From a checkpoint of a small transformer trained on Wikipedia: RMSNorm before each block, 881M tokens.
MLP neurons of a small language model. Each row is named by its layer, matrix (down: output weights) and neuron, and shows model dimensions 608-735. Each number is 500 + 40 x the weight over its row's rms, rounded and kept within 0 to 999. Numbers have three digits each. A neuron's up and down rows have the sign that makes its largest values positive.
A block is one neuron, or neurons of one layer that tend to fire together. After each block is what it responds to, as a language model described it from the Wikipedia text at the highest values.

L4.down44:564556527504493448485490525586463472530465525474515518459502525547472475593550492461469457483523483469489494446510520441458482563513551502485486412567479512541503443494548537495518521515526548462508440530488555456411559544463508522493520540539470509439568492461594547508416527528543509400484443523471481507518560510482551497500479521476489487469465535521461570573499486506481496442471
L4.down284:528459490530495544501456436473482518504470524512490467507517476431453413511525570480506440439467462493447478522487459497507494479478498526511502583559455522543489480498475464486446494456498448578562445552501497455566501474493572516461401529544459509509550514517482462513521484596497476498436496506476495464483514514510501555494518454503445502556484540476523490510553434519515562509473
L4.down1227:479512538501445514494582524492560459478543513530531481537515512497513536571552476538525459470500546455489556535516513428575447470489522535494515564466504554490498491583466450541444452519467530496574406517437467567517496486467491494498507505521488496515534477548484519552531513557506440483490483539521594460544520454525481512499500407543494504484515471478551435553492510472442449498471
L4.down1289:509481524470483498479454523543458513497515533496470534545526485472517489489512461541561501550508463548454567534511457397420433513544503450512467527456501498522550555487545528462511490481526432516497479442527502503438563556549485486447523531480526502511530494424539496436476492525520457530556509440538495577477550499519536442561506428465569510461458449516492517510561478558527521497463
CJK characters and "along". Mid-word Korean, Chinese or Japanese characters in parenthetical native-script names and table entries (설, 송, 少年の), plus "along" before a line or boundary.

L7.down1365:383525413464557489566531499542449507450472487586460483547471471532503528499496540506557460522502549523494476471492523497468490569500515557479494491446512500447542500522539466416449446477469522569582496454522490475520538488483473450506568477478514535510482465495517416518470530385452502540519480495468532525566459511484549493487472476466500511477545442451625471536434461558452427619475
Path prepositions, soil suffixes. Mostly prepositions of route or passage after verbs or nouns, such as travelling through, flee down, qualified via, mouth of; also -ic in soil-type names (Typic, Stagnic), plus scattered verbs like play and read.

L7.down1084:421477439425518480445501514549444547503552438605518517537510407560484504562535534494519523500487484577523523561450429572511522524482468516497473473479498521511483472476464544570534536542568500497488465503473459437539569582464439505529505547586490524418568555443527486547516492545481505458501445607524565483504521521423477499406408412530481476511565429509532535464525507453549457478571
Role/position prepositions. Prepositions and articles after career verbs in biographies, just before a role or post: served as, worked as a, elected to, served in.

L4.down61:542513476416503603477471460555468499537510498452551572556543485482524496552470528468526530588475544505437483542483458530563465426467534481514497439470531499430542525490575530495514517512469484475483492549501505514465461441513475432491468572509567490465497503469445484483529520485510471524525486588526541518496481445442495556487513438497499442468483546568462450526489480562451456557493
L4.down138:497511481460446500511580537440563542484520557477458495470492482519554425456506546487559506536454546504442484467503513515530473533560472451422500523520551490542531460542525465492510535483513446557430535482496449486456522455491524488422539468489485538547557464515513505510508423554526514475486479499450497526523526516446549519467521487481499486412422567478556486545578460480517531541510
L4.down385:515476598543546436472508534438507491463526536432549456543555451545486513454501569490584478527546496503535498499474536491493469496515532437460453512507492505468538524519520462554373491491553529472406552447489543503490490535469520449497520522501548498421469487476501322536475506460414376434617517513519413535595487456466547463450483500560508499462458496440474468485552553490462498503547
L4.down1272:454548442504519455508511539415503535472520477532452489533536455495475492429510521526562485558510429498527444493496516467408550546458555496461488412413479525535548499498497546538491492483479521481516459516546502511551541555531484538496570508482455440561505533471528495502505598481498474531500478430478481460572543480465513492501499449476474486496516469518493486474507590550487498519535
Career activity verbs. Verbs of study, work or office in biographies, right after the subject, e.g. read (law), study, served, held, learned; weaker on pieces like "post" in postdoctoral.

L4.down23:511452435547561451597454446546415485438385531456547525563417532475504520460497526526490507499494477408537499463527478440531442499422531506442562493509434484504500479483492523501541465502604519469490515481421452522425577355472561487441446442563519498518483483452508469439416465566519455459512475480528497501494495529435489525497485452487492479519505479439489504503526562462484536545543
L4.down51:495548567483497568473563555501456511477487448496444493499524493460472544515508466499496455516436577476548441488480511468507443512508548515527479536466465489448492540547435470460464545463529556557555549475529538545439478475529460546460481547375560494527462496475544573504510559548487516495529461524501483442450487424464503482428523404453470475472586434557509577496447497525518502538497
L4.down836:545462487558474473451503510490516478454475432487472559459459486483443527516497511499535458457491469490494504564606446429534611501478456546451469478441481488505469463463546542466497458464484427564490489494550536461492526451521532497493472588446485525462527443605424548525476501478514530504477532406569459518454499504487482453424479343418544557393452507504531497563580526460457486450455
L4.down1064:508444495522505466503510516469509514491515551529519481561466484460526481492520483485499456524490484482519550566478434477528567473524516563477447509470575522509501435577543541544527529470545482528579489479437528481418509483483433505577534502540444554558503560525551512466502552509519483535569521552490429507568479481483521482493548381492505397566463454538461466445519523458561484468495
Coordinator and following adverb. Mostly the word after a comma or "and" that begins a second coordinated phrase, such as and, also, later, partly, eventually; weaker on approximators and digits like about, nearly, 9.

L9.down780:499499460539475513492488518492549536418403456531486474578499530406592491479507483476577488470489611498506508469506535562452491443488506500592484478484463491501510508590502461513536512508541526448535460484467517483475493481506547509456543450476463516573447507602477535445448483437517451550423547438557529510468602548499549464531492466569511483434480469578463480440529480476515526469545
L9.down1075:511568505515529571499491518471454539408517477507478482540491462495588490546497452537476530505504521432410510488596554509456585452499522453517437454577484441486525506567505513561521488514442450510593486544493487481474410453409506417432543504561510514494463528520479480424499519477519524463429527521487503481441486568477496531557503327493494470517468488501522504512475490517515524495428
L9.down1122:539490571509577513496507537526477452472449494528555513460460499472514528526465451502434481487522476500451535511553506532543618516571524558451436465521468484527515539564437541458460491468536457525530507594601475460535476458514537461493531513579489516599545465568508523518459523449505548480499440513456489423462485498519497560482563399466489480543468519459527474428555458506474591456507
L9.down1333:516507565504462540533517485506588437516463519486473481479486455549515469490451487480494457504446484576518522484452501532600525497523495474505525504472491494550507538500443528511558511474418466425547453519421528557574385526502492522455510500463466497535485519538558537484468444441441520532439555529522495556468547489550479435488476403467564573482555537508501531568484496472501442535515
Subject end, verb next. The last token of a clause's subject, just before its verb: relative which/that, pronouns, comma after an interrupter, noun endings (taxonomists, users).

L9.down108:508458494457464471514474538505565473479547498491518537422555510497427471461494447538585485514437477478452493466474597541563492502446457442569505498499504472494455462497509502494482465474531528461529504530478561474485443631521554508515460433458524537438545509397507477531493498459543541514453457467518557578479471531449531413497512435436482515461496456480493530487499524519488495552531
L9.down567:453501480634492452552482594447529440484522480526501508504546492474505513511517543462568496494469472506458505541510512514526521505509527525408502564519470532524502502449501478468489562498470438469488547485510517525485476646495502440439515464500489519479534476490492476524551524457494507485528468471480433438532536532471464519532510353566463531487480505544616491591512469489510509465549
L9.down929:532531484523456463512545493515437580504448462520585502478495574534544473556589516458540468503461531531484526520508476492536445504447489577388514513447494589476663521498539564473543472494496511527472468525513498496514581439514535538513473460546554490492500498528449529510512521480495532527446419523550498523477523550502535374526534558547461568539502515497464511480512499456522504587459
L9.down1426:485462569476559537534521520471482452503501531481469523481427503473452503504396491509528497515506525444423523505537509487561502532507557493408535551571521558503519514472525499542426582490476537510455518453503500541514495556444513469497448495547503472501539510512470471484471522501544529521472486465521455494526467526492477510454449472457476529553460498520529510466420541595484449566595
Geographic spatial relations. Words expressing location or extent along boundaries and waterways in geography text, e.g. along, forms the boundary, tributary, spanning, in; weaker on scattered numbers.

L9.down23:507447515521477514447504436549543486529503538467546481438417503554553480447550490458475470485505545466448535475500580503462434494478514484508471553517535545527450518480502460576579461544540509574448499524588522451485499486520490537517502539462490430461562510478409473550454460445498450442473537501495600490513477536423541568444536627514485480518498427478473500428534499536530480483442
L9.down1285:485531552496509494513490474441587452487534498528561446512516455471542544498501512567519518497512502463552480501466593508500501462498437504523554460502549528535459482494486542584532467455555469567523471537484512480591514513477517481492459545470493540490545473530524475534470485414486470464497477479492487574464494489461539453429411482525510530543469484503480536535501460482587510493467
L9.down1320:511476475476488523541512519485409427473525477539452562580458538566453527487564465525477457569542503452534491482531522516544533459552495478515463462493534549503557467485481531519466498486445488495487486533441523522538461483502510461553465487497490493500487523560499453486501474540518582547517545546485442493447442495483459485447566555425469458476552512460476539544553537524474501485514
L9.down1380:514481516494513475505513504478553515527510526513428511481439544498582511495445464482524469481505502437491457500459411566529496531427545519550521513561465553489551477504420547445447574524459511444460483525499494457500438540492436446487499493582564541487467465486501440550515503506450556508515467474472532443470503514489543595519535534501458483497467532483507501477535535525493483473488
Degree-earning determiner. The article or possessive right after verbs like earned, completed, pursued or studied for in education biographies, as in earned a, completed a, pursued his; also weakly on scattered unrelated tokens.